{
  "hidden_size": 384,
  "num_attention_heads": 4,
  "num_key_value_heads": 4,
  "intermediate_size": 1536,
  "hidden_act": "tanh_gelu",
  "norm_eps": 1e-06,
  "positions": "learned",
  "qk_norm": false,
  "tie_word_embeddings": true,
  "init_std_qkv": 0.0242,
  "optimizer": "adam_variant",
  "weight_decay": 0.14,
  "max_grad_norm": 1.0,
  "schedule": "wsd",
  "decay_shape": "linear"
}
MLP neurons of a small language model. Each row is named by its layer, matrix (up: input weights) and neuron, and shows model dimensions 16-271. Each number is 500 + 40 x the weight over its row's rms, rounded and kept within 0 to 999. Numbers have three digits each.
After each neuron's rows, "fires on" lists the tokens most often at its 100 highest values on Wikipedia text that the model never trained on.

L4.up588:485544562492435520414497498571518472495509522416577435550424484555490454453531504473472534513518551588428531486496433521538506519482507562519479531471502535466512494472490496509582523607517458527514449510511508482448355537550529556480548440474482436572451560507506539539538463536421530454509512522507426494496569496470525493509518510476394516511498518479536444508484488489471444503436582511532525490559505542501475531492559464481518505528477552513580482546504481472447486471547510505482530489461453484508505492511456464444488502491480530460515456515546470552494464478488549526460572487490541445469452564431542509529428480471432513432485477426542546526516518443522475494488490453481521483507507614488572476539465455458523505486457451508538550463474463570457496474479447
fires on: " of", " on", "==", " No", " as", " for"

L7.up1098:570520518459517509535424541535506452438554494532527448443556494468494479458492482536453590503475440482562549451610554456550405420560557491528520528513560433448514443530476457506556533490438479516465502452531482486491577530500503512463502461474475481428496515422542526472502424489461498507469429473502479594492481586461524452453516464510476502535460446525489462480480484412503484545456404502472448489493562393473479546453508480506471461472498556559483507463475493511484511503593423446529529468505518482521464524494509422493475438459451555483506561554549438537539557557512456496483455572529456480522464501526556558487451512539506500530573515508492513514480462529507487571524466496496578402498545545504570545501441526515506446467509521489527511546537475522516449542548548
fires on: " ex", "li", "er", "n", "ma", "la"

L4.up403:561486567524534545393531503460543478531448574457511497423437521437472472517445486507540476528504477508467515497454471493515479505503512507494489497509507466575559487455452455529496529460513486547524579556497466463485522478524479467564429544493548461456505534558524574544516453494465508530518497516514441556486501414483456483469469481488457491488556547530521484446426536479449514436491471475505476527504471493518477493542504420567514489505529548497507428434497535501495439517538528528500498487499485506447466505592489532481491566561539413521431464547540492496513489396447519515608463417437462516517498478500474536477508391470540547443503489504556523578460554490556476548474552561515506536479515465519483556494550531440599485446507501550441484505461452465456482500458473
fires on: "all", "on", " south"

L4.up399:554517551529483502453465545517481404487470478428562498542483510461556492563512451554519554428498499487504496483477523471478532480519469557522478505496518483525461410505438496506562512560487510500482462510454459448559458525494513539433533501516570493430438447413487547491543487498467500487563494543584489439479569480501544465468490511518471487492539482411528439477468582506483491507496438521510511546558589548541550604473542448500516478527529601496507476474463484521434490435557554518567512505499549557516516539547535442419478549509491552502469556507538521522514406513493548519481445559506517529473532487494480520469533438480539519543557552482540577464505563489534505451515460476504566506488479534538508476553486417542521545495469502505540541571520478517469410560509525
fires on: ":", "ation", " of", "ec", "e"

L2.up835:445467556527491503498418559556474468484462515514447462516461538530465563514524481507493453582450485472496520477495544496465497542529493465558495530518557517487446494509457552520507437578429513439369436496457504488455493543507414506521526441521533536513457593412529525416463485524434534452495445538528528528434592439494498597485566471574543453526471451442522443486454398517478531489474521486562512519540494514440503476456517482484522464461488474503582587459554484460545555445542434453501417513458524476476468515461541538487455514474563478467470523528499509553482569474497439426487490483555510459535550516440452509515437445489477526558568532482491479537483536503483517509493430454482538538592540464428511503490464496565456499468426511468548525502492476459528410474527543
fires on: " Pri", " President", " sold", " pre", " C", " general"

L7.up1125:528576478447450503499467460528486488528565508494574509481499518443536488521467471582520525497521553484491570551571523564522502428542521484520499530489449455411453495496482467471544536416562487450501482388499520534510521487472535512501529474593515560516494496517504526477497474404448490498571475490501426461484508499466558424489550398560482482493523492461513490425453559486500488487482505506526513506509523467413490430488533484519478547464396534458539503611516474497457467493445554490568524478528497463499490524552519464560532466473513484548455567556564463519516393509510485526482504501516528464466485489503478540551491492458538506495572538493505510542472440465484467516449473514498493516490460511520478503508538468603550588520511521495497548468562437546488502459499533
fires on: "i", "u", " it", " c", "e"

L5.up1270:510512538613493524460471559408581428487474447512530474583433472506504513550463438539537593522513526594499520496600476507500464462493547524556485494488505449468493428575494484495519538527480521455484487541435457475441529482446504466425486474509488416544555489526451479441425430443560458543544490467548460543464514538468525476581540568502512557530579546478481439480482504415547553454521539485462490481474469616511439495526521446562479450474527475464467479478582464485500526484491544555482502468443443477505496534520487488460544466495510511585480423515587496568457507467496527494567526535572519509536468474597521517535451474459484514457501500479533549572453450507468522535513488498520492506521522553560479507529428470465517526541522504485498511567525480512463468470508497
fires on: ".", " in", "R", " tr", " gr", " lo"

L2.up1:518509527488500582565497504501583546492560537423478467516525500506499539539535510490438475510541510532495528496538535492473443590542584493529448539488510494399481475504424552568513489556483422427515580503473511453479491413555522500518546482526478490531496451499499542512510498519518547452554430482443465559458471531546531491519485508519491547417548441433598495493524499454435523429515465558523466480461435506571478489526452488615413512463535475555491513526520522490538568485530494502467441496512523485454523498583475452562457522481500454472467492517578553529486520497459550508451465498482529582456498466536533513505481428522472548495484563509523468470499579540576588479479471527415503513458450547429529503502507512457563502505488552515493443499450512462542495471492467
fires on: " found", " S", "es", " Ro", " type", "lin"

L7.up1001:517527535505477488481512569496434393501450514463483478488528485450497546505533468493503502526494465526519513456524469456422474490474581430547508510519442594457565450556564414460615553549536498492513510526502488493563530474478500505520496453537553459477513578558445560543471507469562514517516482557488495454493530502465469466518550537478512556478535550555560481486516571484483508476475387456594433464528574504495513509459530519501466501466477429495446420442521434489443470466469512473490489524492472460560504514462565471389546496505545501452469541516496478487532465596434440457489434543504507486542537533483507534539496520510556564523528547466518507541470561517473476494503521524517568487572556533523539532517451552522467549467470502489519466503507517551495538503500514
fires on: "ci", "tion", "ub", "f"

L7.up405:453474557444492437514504469537496500521505508510456477518488506540545495488477541461489507569488592509492524459511584468549472547485531510513576526437442568500466505465466384617509535472553498461499557553485512536449495473495478493492503484502509537407538553497558453520496511508441499498532514464461465539453573543481517540499498457538466477421572501519450520610512495480556513432489491513502536501463500424460504497523535473478484566569429433508512453544480500564521486538512448482523449458519485587475491499526437535507522530509513513511499490561478505518520575485541451536536518469496541456483452486569545559517505449482470501452531537437571495531514486488524462455521557504515503505518482559508481527526433420505558496508507555537498533504490482475445521495524473
fires on: "s", "ne", "ed", "sa", "ban", " on"

L4.up1391:539492552503493450542459530499555492482483513511483571502456525532526507497509534524512533563510618553496416568607428520514443519513497510494492555434447505425495523544516486465523553494434444499502557542474463443454523472488480473445446515488545494465471531484499499577423508489488454515508472502453443506505482514463479434510480519488503487518491512531461425470523486473574582466440499475450454519527515541516521504467546441512520496573490455551575403607551444472453452486479443480443504505520495473481445430482525465558478482475529530517495504493504462574435424497521514466540539463559498505480571576458558525557537509470517545515496521460529527508512458449498489449517527451519494427482426523496479494508478523492489562546488523483529534548540484499456469499490484
fires on: ",", " and", " or", ";", " /"

L7.up794:514474520500467508520449483513481564492576482505570507451445503505533497515531387574463614522544422590490527541488503474543525442564474544556503539514459517422494433603477499555480519458488514479493560442536454500504537498488465564490508471418530506474533471485489528496453485512537463535523488494527485549500506590487511499481570495477551483429505431515483388525453518472497561539446478449496534488498551423499588609478492533519491462544485508495557458547546441512528491542544549510550447456480433494509471516473467473481502453475476507513467535494551473490549459481485441535498584492458491528473523622479501513476529506397487511410510475524473488533516433474531443480472476507469560505539576520465583480515502483508479499535467563493516563512594515509416462509437510
fires on: "s", "al", "t", "ma", "li"

L2.up1038:520468472459501535450525502513508539482443503574508438501422502496552469540500505552490481539474468490482619438420493496550540471573538541493428507506527529469589482457582446529469576536540495542526450548450530471461484503489496515533459492453509443551536529507490445471531483447487455491554433570422474481482538470530478569527581488543481480424501485417575541588572487484523424469566457447505540517526508472516450524517446520504468570446553432497515474524433515459498496510486512435558495447535516503543480498512448425530457504476459578475499495520440499466501458533468471527501477561478542520533554414448490470427411460438593504535462527525510536446504533557480477488488539512511552509539527563493508465568533391562471536506468493513482499524533502473492422462517434
fires on: "=", " species", " success", "Species", " coach", ":"

L2.up948:489481493518471440504413512475522504473450519492478477532505463503503498520486499488578490494535550458563430582523470479524581512479465486543577497473521503429504518507498487517488539483578474454482504572494481421449531449539512409459484576509532471479504535501538513514482585514512474480485508559520541592570519453514537440618538448471564543467474439502521460535454476479524494539492463536542497502572493409430467500507528476576474509417409465470501408504529448551491454498483491487470481522482458487536457500494486479515546438424539524515523503495461498572451476492521460527509514489468570494489494444524571576512499429518457598544509576468451416579453507527563579524538541463483593516458525602589460505458479475542479499482492499561491525450454408430447522481463462
fires on: " It", " England", "]", " system", " China", " Company"

L7.up126:485588557529505527632475551503498463463468524530524487462444518527531542522546513542477577494517432524535491518477545474426544416531483503479488526431471493486499454508541480488450567600548476461480425499498512431583544449473558498491576492471495512454443471493454511494552489497423542494486539526483598500545572476453480562557537499499524486486495510462524446530473541502490501520470494435481475416540447383486459583491484526480486552501486499488534501507492505412523426523519481459527535466510543444539501541432506476500485563464484517377523368384517480528462560536450526530470458542500541440511537507502458538519522544519542484491470547529548566444504430515511572494534501445383548509536513508566437516473496478511525559578541424482553469516536515495450465476493589
fires on: "co", " co", "to", " based", "th", "ba"

L2.up578:551514549502451467510457480474520515447468518445516455504472506491566503444492535569484508492537461448515479404510537523514537467524482507506528475461520516488510449470548436491453527486571432572522474505566495473511500561502456517558507554473494449536488545493480461471523493536401494487487483530443511459521536486456484561414481509506484496533477496504504469546477517562471394507498494454566518592510467368460502517498533484510472530592520514539568473538471448515493487481497512493484466485512575488483479509573521455523454529526488499487492527511544564473453426560557591483481463548469515429532504510433526528505493499521513517464568545441480574517483536580476486551471521512449577402477463513604453447514500527403505436548395487524493572532497449514454366475491471
fires on: " M", " R", " J", " E", " released", " Pla"

L7.up630:513482505550504600499462584609484524504554504550491407510564452470527529453504449516460525506546518523572486489573528494473429506515481500547478525535469507515535469483560490577477468503472493492499471503463505485508479451512474503498567443448541481501486553539421452440487430516511487480516441539386514527471508508529517457557522491478478501487447486460491493477513525499492543514448512504529472480569396484467516528464529524418509473593462481484465510467505507477499527463451498547514545462511483581475503509435509502454484525543489513446523490444532483485543459513424477465547432488532524476559481555417473503565490510490473460527578535502472498467499492518514531502439477427474532557472549510494462443512504493483506491477531506525557500554495492566554470508440464
fires on: "s", "n", "o", "er", "or"

L7.up1194:500518538357475445477488522538470613545545533519568518552503482511578567514441508515431531583532542508499459440412540517543522478518462532550511494431396509468514505499512480529445507488464490500533489462533547458487476465463434497525543526481518532537496454543556474538503548535481528570557452487550496474515514539529459520488535501502501484525458454435523393444451505499480611484506383493475467448483464445513498515461502549538413563512478468497556492542463502482492538609472474442561386426471480491453543512442468516476484458412515524434468502534489483485517454445497506509504539495470544529514544541453514495506513543489464524482541476536474508512513500495449510465512470467502555484493479481518544448537514508546564466496430530505513504397484526496442503474492501
fires on: "s", "av", "o", "e", "a", "ep"

L7.up83:508519608552471461515517518485488503464495435529535482605482498489559486525569391498525453522485524549567518509569439499456540554518505533560495518476483507484505490565440481488473465573508456483509557516416441506454469504456452467435547469469549484461433497468528528467540527514527478465515481551510470553519536547549504493477536520426473476353476544557551381483490505442519548514506423522544473458526513541536470547488493424528561500450527483487466452482484494493501457451454471427575449484496506491500529530542493514477472521495478476462462506483501430515479479441504480507496513568501487444457473470527555535544466483484466535534569548485500463547565485507513528490475547461488558485427527560583484505524496534518534594567469493524494542481530466518495455530498458
fires on: "s", "al", "d", "u", "ed", "ful"

L7.up1516:503522533493470562495450570525475532450597523512439503473517589445434545484471511500446512543476547526565458429425424468489497531571473606567531506513522527484571448527545489550496500499545457488500464503505555439488517511503482428520507566452547504495460484536521554456529449565485525482500532505447460580455521521503523492494544531513486499511503498560490505455480533533449625515488533481516505495548414463521404475467521474482480508536555488501428505466470464448501460440549480479448597484546540485471484510492505451471492488441463594453505474412519440485524510458489470506533511550586448489596497472504533545479475538478462527556541514469506555538524536531512496456479489468537470540556558470470510529494488426520531439492538467512532538510467502513477518465474543
fires on: "or", "n", "″", "ar", "man", "il"

L5.up940:440539455537474551462462547513522458457478483377490409549469492542469491532522501508546548456518483498544460481519521524556484419513474480511411570474528522488510493592483533471498507563530493510462442480448551490468486473525504518474506471547513552466552479444575519514418519507506464510490555533530520494515515484461489444459504532554456506475465518589472506520448494490460454478509497482455498500502481509467501573543486487465547535529467527473573540575538515514523504500529567473519439452409420489472479530536467524557521462545515511559462510612552522575494556496483525508551505484497595452487536541459531523477469482468496584494500492510512469503473504489456483554477521507530474561525386428557472518506500467441460534552495431430528538559481480506460550503533469
fires on: "-", " for", " pa", " of", " by"

L7.up33:457445514513459471464488550496501605435510471488509531521503450477479515492500477471489444539500529542551452545564446488471507527531567575579516524496517524509514389484519510547450522525480467528558611482459607516523562473488512604521513508460547467565534535471523541477438514555484509517547468529494501537480523480490614473583499460491473496518480527542510398503438531461462561513532512470524446534536401536522462512520474559463531494517460574555499390476524512444519527497561555471526455452480443472467532524532540538519410542448497482528478503460594423490534538467475469525490494510601508480540515480471434468490472486459523427507555559525553487551456412453506480475472459462543577576453484531534414547519577504587507546459435521429555522458513490520445444465480444
fires on: "s", "t", "n", "d", "r", " |"

L4.up1355:548559482468484527456465500454518510423450475552516485583469536517468595568520567419495480543484523550492552465469536566516546535477474468476448539489467437478491545531553536477513491565503490510510519542486497413481501417544505504494550473528524457549461505488451477514500479510514475416493518516473481392509595520475494573514460414459515478491474504549522438459466395495541521521478519567444578551502451564523573519514496447530544553426511453560526485519572465526514446484493452492432494496463521542525439489552462495543487442524553555487476474505511478487422374506501516498494506545557423468482522529457475557478603495501448532492465527474464487488555510420544490519474599493511461524498424476534512464493535511501549558488502496488551535609504476545505548498503456
fires on: " such", " no", "et", ",", " like", ";"

L4.up776:596517504525519504515499524505433436547468466435587531512402510457485492513494562554580449525511506510493465515476569534480468467465509501474525500487468525460474475438492493481497499539501514511556517463567578538468459466519493425493484496480497512442416518547505524491508483414466481468512518583497457545526541522508422472435518462492487494559526517449455450505489493500526470372439460442463547516530568416465517522504527492515544513487561471579476413447566452500500489407541508507538530472529469525551512526529523561532492543496504465516528459523488597477491495497509544433528450545479476457434569506582508540402521481476462493444462548508552492481465487494528572520521475510463481514455542498507445513499464523514552535580511493547415495561446494485474465543495521
fires on: " of", " I", " Je", "ly", "ine", "on"

L7.up1004:541515456443522487488418495481491462481537561476600456520425558497508543549541564504478558491523476465567563521529485501564515450497514451478499575486449453512403574446527495495529482569483505509558496513521482526531519518458527461462482504472536531451430613549557488455450502492553581561487477525484510539529511499533540620534480520505520483506536458562581547452517482508559455468474471503498519535432479512479490524450498501479511552492503500470570500484432461477497417451472473491604485489512512622529505536635420514483491444439497553544405478495573483519451510472502486430478462517512518495574523487456484521441464540485519551505482509592487508508525428496530504473477435478500536485549496559483446524546483545462528527504488412555523477464553489457488482495528529
fires on: " ", " in", "c", " and", " f"

L4.up425:528554516470486497558470464506494545451472533478480476570524518561520480552577492453462480460436495467465485513488542472477498522500494473475499476519455447444492495547470451453577499524567497506463577538492581478464508488557548496434440451510509433513502486480553482549532496517478543500484413512483442504527440441498468567436481580490428496461524446501503502492545505534508426485394534510540477530524493507494440540414492430521513460575492574512527539557548499512474459513497507476487530522440487566449483555508477483479446543551481578479473532487513459572497487437477529467495483551562526459514480521483577544486524513502454538499523472479468545397544528417538530477553494471562513459516503549512514498537477519501524576510475416552522536597515464606474488445496426
fires on: " the", " for", " at", " by", " of", ":"

L5.up778:526538567495469413443437463525486469450614525476452535521478503493543465463413445489435507557550547533451522549561458531546470471561495522516497559480509506472496548500470513527398563487529446447462496504450469479453507494511522511411459508533544477506481601500476538478541497484546479423510427500506426467529523492449517490540520471503530504457456450496531526599496461455522471507540482502454496477485494430467439471517570479532464610435427475477482424505507462489509497540512597517439440473559448483576395533544561445499472531481532558501478534456484508524506443444480505540502452509516478492466408461532561510485487527431526556454508532502553475490471451497534496471529540495451536504493463491484531460551476527575597522495522521545538554475506513479490484477524510
fires on: " It", " it"

L4.up719:477436458493496501582519540519485459583560535437485493487555514516520553477478556498446515466472472570468510492463471560527467501562489538517560483499587485505584525464493495493545561545507478541469586541598457411459514555500481595503513565437465457502491473535433534482498490514482527523469469528459488514458456552462448463496425534552415447565351525493464467513475465529498510475457500536481498501494527494487498440521414539472506572463479473558462505519530426543546510490476490550536441510491502518537424488480521531545541527490451501470484485493458464524523579532509449498530543515502594501536466587512527493605471378436488524569505458472483520437546498502476496535443556523470528480550515534485497495499469498479562419488476472538531458415488441558479511503506523
fires on: " mo", "g", " Mo", "r", "mp", "op"

L7.up321:551456445497496494433484568572577477488556458594476505426510538459584500572406459547472560516487547500514369558541465554473544458581457492497494578439548456487545469435444523542498541443500440509463460488527524444488574469537519483531522541501446527501558498477451568551491503498545487537529464473506551520466465526457421516509563562566489453496443452451472468464483510543493512467442469509482525454427601462483471530501525554531448491559476538467460439533483430472479472495490597510471433454436489543575459492498558458474467454466475482510513590534558510511561459541499481534552503538497465561445512432469479503495534508435559517479500490514525464563474535438508522466400458576536476468538489513475471509549519529566477492471510544511500449497467516514450484467471518
fires on: "s", "and", "t", "c"

L7.up271:556461535475527407457521507556490494536552522459514397495458522504599445484518513479519556503491544464490583435482525451509460488493512531495517514464451506463537452511523456456530546470501509467506497562501480509430542453448500489478423483525464541549501532461536458505480489531454454539530474477513566449465510484511526492514534505510475529483566424585460465482459557456512486506556463543503489496463483525425474556481494515549402509535470501528511425551515435522550490498471521516531457445510487537568501572558413491459469550494455577502478539511508507509525450505538518434502511495483530488469518526558575582459392469519533487514565587449553520530445454517502486543601481493546545446465470530539521520495473512541481533587519510517535505491507474510466439472573485
fires on: "s", "ed", " |", " it", "ing", ":"

L5.up1311:513484425486500506461467535547485505491466476485490457485447511470534595485496564488522589457461493507538529507576522500523476445469480416507482537498453495484487477477510499480559539474557450523412493519514385494481518453527511386416489449556550503529521481523473504453478503563532513496483518464514466474539509509468495521523517574513480517540482557442511442512514468451538549417556469431525436460481539526479497483460422486446475530502516583507557457552513466465444480488496519486557413499480493561491457449455503450511487511566474533569511433465485513525443427617536556461497522474530495473493556580451454551543597535480510507475466512502469524480587434453553528538508546479535483527490515581523411543541415529531499560453523442506524528518545492521455434533576522
fires on: "ri", "cu", "vi", " until", "ro", "u"

L7.up1522:458571541555511493547452518541455607475556442581478442545532582473471486514474425510541537543476525532581576463546469501414454520578513560532514511470516482495549493544556527480488479490545464442486498488509483433472495502572502487486565521482568513421454474500524559433510500554492563478558472503377493503502560517459520504485534525476463434445526545440495467439489481442581613480521531485479474418558444442547501545473493422453471462533522505442470445478479543510509489506542467501496502515538504487468548499551407414406475509469495576496487488498483423511500513473390412473489487496476509429495535526497459542494535510501462521549515522490535450548611516522501464476511502467494443485505557530368528515530510427516579549465481529494474484524494492526510431513480522
fires on: "u", "on", "s", "ol", " ", "un"

L2.up652:588528490476549520549540574485486457522534533409587463511476502480434566485488487476432567515345507519493467470492472491507571458524494494473469481475513550477556494467532489480552531469508439568566434542565471491473530543474452511557480543469515492520532511502511540557496404538497460541515507548476484508492462526473464474441497478481463482495419486468503461511482565458582504511534490450485493435572547543548506473419538490454478502523514480454449448494500457489498533429493476534631512464501554489486474561372506507505551490464502484498461542488507460539495501528584490458490472597498497541581595524431507515519497396529509511513503465497465476454477553569544542617468488483523510517490495538485514530489493510475468497497481524506543491481514453546444433445422438
fires on: " 19", " Ar", " Am", "ep", "ty"

L4.up764:542480489528445506528464611520515464483496530462515439507463489481495494475510479553494590484472439473466407517611505529519542498585493497519436458513516488465459517530484508497517487467524497521516565560470499458406424466511529578471511522452555507537467527518427478465443485475451527591527505524465552530450492473447480518466417522501480431624412495462458490555504491468585517496411459470480463511518436488485514632481484524510482532582515520532483544440492463452488519436513495522525468485460536541539443523475543499480507469436491450511519454488588578521438514485509525490488585506499543483570458529470496496466509459470529499532470550511489478504581461564467513583532461466501476524453506513493536462488451519511539510483512496465586545498535509438466436474532520
fires on: ".", " Port", " de", ").", "tern"

L2.up358:583439584523505436527443523504564489427468511494496525521512509503503513536490505550555536486472543464527451481531516470537556535494467499487440561474505467528577463461478459523562507491545510565477511579560494501445453549494424532496497504453526498499529510480486486416470493530465442557500483531510443513486503485481502541517546447517505487507482471478518440467476535479508498444482495518539546551505535508499452606467558453494518527563517561522562491512443431610472385547600525514517478430525501581457460508524500477562444616494485522489413493526511522469539511529504515460549534526528482418477501477457554518506553405514519484523493556469468486476491466493516509497474515543427475513474417528514463509533520521485481574440440462509578550555505422557482514457520412
fires on: " pa", " Pa"

L2.up730:511474507452470513403469595512486489527440491452551473529473545523513466545541541509518527484432535502465500499479551510451530453502584528506411580460505526510468497531429493565460608467508458562517441501525436428471546507402464515495437490486493490548487459454488495508517444461456456505510493518585494463458540465498526445471571511537458493443517518446509526518551522463489457416560463505556527552505487429536490513489593524477514466501514540506509498517491497467491555482571479434543459453500583489483501521537478436541430530490581482504510484561563502448496439532500583504547542527509550524516514547508529559470499425426588523516563542460530568437459558471461450555507514506466585442531487543501486426536502461481468468484443510530493545538479427565479400457523465
fires on: "=", ":", ")", "\n"

L7.up748:517495496502507448463554479490484595508514563553544458496440561518533533475528504448499545490494496477537490472543529504500451490508557561463492553549480549452495411527495448483489469539543468507592438532555566465525473513492483510470499477506432575488534535487468503461446456568529504562530440514439478477500450544486496467533562554564514459487424492593436519499498491502433512548528450549508481512498542487462424507451463496520537496498494496559501485492590494438505518394517449506469517471469482593587452485505508523475417599473486501462390521525480505489501450535560508518527485431603491492486473570441513518496423508494460493549546524472519502574426487463561617501501513419493552526463474536511466513532536554526479509546458571500550512525481538482553502452521561
fires on: " ", "d", "ed", "y", "t", "ing"

L7.up179:467498494486526517435507513523409537451603518440484462459507446476498542436523484575470535529457572436586510513420409514491535423568524518569495515481586516482533532469556467503509516564531469572500410549491542524491519479525481505482511471474453553514506467488532521492526441523494517494517497504535392468479531506474494486540554436528482535454513451430599476460430553470541561452601479479498495492479552518472504463516513537533458509493480548518497497538515560440487517523473575454580455484499535504443523520532410468528461531460452533393473488590506506447547532482528454521523498478504493546591484473441481555494453509499520508508524516524535479465474536554496481470454493423481507534587439473520455566528504442532553488507527535519539516531487420537428540498553534
fires on: "o", "ro", "s", " do", "y"

L4.up1372:534458529512502586557488602468484480551477572493414472510445508524511475456559485499453530532531518531517478429519488490581469436471538562469453497469497496413497486500453504529480498518538502416484438528492496551470436473463519497506488499455478500565479486497466527459478423400494501513510523513489534541384551544491525403568465479524532441536495471474536512559449540525529509493381529494483486533415507526558480621479543441517512510541482501470498596509511475475533544511439534522449456494487562498510406472524561463509556471538517444546468424481525504527459491481490471480498506583507569547458517552513528512554487440500551497484558528430497488429531493488516557547542522484533538447498511511497520477475471452536539493484516388492566537509488486546521470412506488
fires on: ".", " de", " gr", "tin"

L7.up1444:484557528546468453480481543514544520475495525542447436529498508525527503447554459438499512483500473420472542506498492569442539452535512495523510463498465539512458543478508451515514549485468504591563432499465553469562470541464573532469447585551521518496456515458516495513564455515542458521541492548526459479569492536534442418467496457518537499464472542474530420411501469629432504526488461455451462468519460471536487513477554477500512496473493465412462470464504494467418432450452502531513449496457551508526455533550466557435483569458533519503538526529507505485482553432577511511438468548563519454584474513480500537491399463483505541551471526422486518497510506397495587545461489480542557528423520443491496511557497450519556502482508439541544501483445462489516415492402522
fires on: "ted", "t", "ol", "ed", "ing", " known"

L5.up1269:503478500522536518427452495532424457396540456512499458504548477536493461527512573489574570477499608523527471547556504482518479493533439485519403518433529465518522508427475515519510494488504484526516483517511551494451471547547457505496518438486490498507459483493496511467469495460494502538549522545508492463520517568479543447470557450496454444499546468527497446523478502528536422487595482452458512533500477496511526435431524483510527593515488490506523578536476450524475393510500541483524516491468454469465475511572436524539479475538471522512412447522560476468495442507537573498547557499528455439578504492508569507464496446485489613505509493474531541517427509479487496508500454471510486541464394535585460546515471500505497475543470451510523513520507471566414454479515525
fires on: " Pa", " pa", " mo", " b", "-", " Ba"

L7.up391:448500538542517530532467547546469515500551465425514480544463544524509442561539568500469540536461464534537570502427440428469548498551488533494590506454453477514491501448474483523536512479454486431491498545531453454508449531524500470477498473459541502498504524507507448484512461467517535561498509510440480505470506499502519565453439569488472458415515552537525514489517417520514556427544576458493489441468507463499487526427502427507549497502533539521526463487515547491502466473446467479547500532458550522508465550500406439424524537524506544478482516459471450512462549517503433529449453604478459430581483511532573540514455480503495513511556512506461511506557489518507477509496439443527532524471546549530500563530488431520502482457515510511492537515519405520422459494479556
fires on: "u", "b", "e", "ol", "w", "s"

L7.up461:474506516535485532514428506559440506504489503573515529540464548491575511537539532545476486513511480525541515536524509470583507417454552504526480552474400523464499555485574436492499516501524458559404458493511514467503522522476483422443496400430528550511491550448506449462462495482571412517531507491513472455525529552468503466502460592516475458555440482483461453490443481497528552447472450420528446474435461594576532507511491428454496504527507523437545526470474425479520445504458492453525491485501525495453535496467488412487497503441497526490505468492510467475575476492475586502427565566563558488480543532517510540490589549481500450503518516534444587523511509500540477541505550502461487526505512531530480582530427552486534426467500541533557576466505425545515498504541410
fires on: "ru", "ra", "ri", "la", "fa", "cu"

L7.up459:515545481529465475513451506490515485530532524489596487515542501519521475468502523529495585598453452600537590546532518510465460500482537467441495496514457512481502516493462447544493505535513538502620502488479548519442507410446488459456556477437494485491473473480489483487509468507475529507516478494472516527462546560523575435525491551504487434464509491465491452572532530441505516509417457509572508488472539499535540563443410506541466507471441477470553438572530507529519486466502556414436476436531500460515556463411565467525495537434530479535477499471559503500458487504497531548432582465481492460460547541464469518455465449444532496506491494561518526507463561453522520489443486541599547524564567604551477492466525472474482504517467545481408504560534536463562391480490464
fires on: "ip", "al", "est", "ing", "ent", "s"

L7.up279:457458502480498484463501488554459546500580543574492503549474532467506513485514450597516535468476512473542544474523504483502499416505468544529473502516505468472562475469440457518435563475515459479453426481452558447493518452529525492498483471453506539550502504441539580467483479540487486477547472525500529492475581488505569429516475517515509509558497437472524461560491571458448518560544457593459479541504441493577396406451587523516465472552437548485475539523523504484524465464519583441492462472555476513462416531510473481536435446432450566542496477484532491488522502461464502541480454523496530499517499483419488497507460558466460506458558550523442433559468488463517489523430522511490507565495503512574524500460591501537522499456495524551519529479471478464512495494524573
fires on: "i", "m", "n", "r"

L5.up1235:564505479537490547451498505572419520479580543558458455483494512483541516533478405559482484517437475511522534479479493522524541501540465492583518498488464491512543499552488457552452587454467500458509500465501497441480485439536483476480462409446513488477556475465581592484492502479537529405556536476447476555470537468499543492546524478539464480504541441494499511496487570461421500573447469472458488473474547470535487489477518493502485491499501593502487461550471520493529533424518573487526502506517491521488506524567498473534474499522542424501482597508489504485573489423462486610554427522457474530449400509490540490504504510502559575549523540531472502520489503496485482528471509488495539468474459454555496572456536515412539464483507534509480578520447468535554513486488505
fires on: "am", "y", "r", "78", "i", "I"

L7.up389:545432483513468505509455538478509467524523532502484449481425567459514504482527589488497508537492575504512512473541482479529457476554500441479446594449440400470479449512490443518488548523530462473511495529518428568465499524476508430445526499493498528464593490559425519425403520518516487528560495525487487530519541550503493471504556507521553502472489427500497491509497500506548494569528454430493476524450422506503497545494550490489476516468501519512532515531499474442540507452540552420548412465513461552480509568576436472529486503465499515479411465491526512445456393484542519451501560518496493515518572513512508569511500522497546554505500482515530498521457443490526555473471469524478546524516459613529445534505451575522514518501576504507476435473588501532520527493498570
fires on: " ", " c", " f", " se"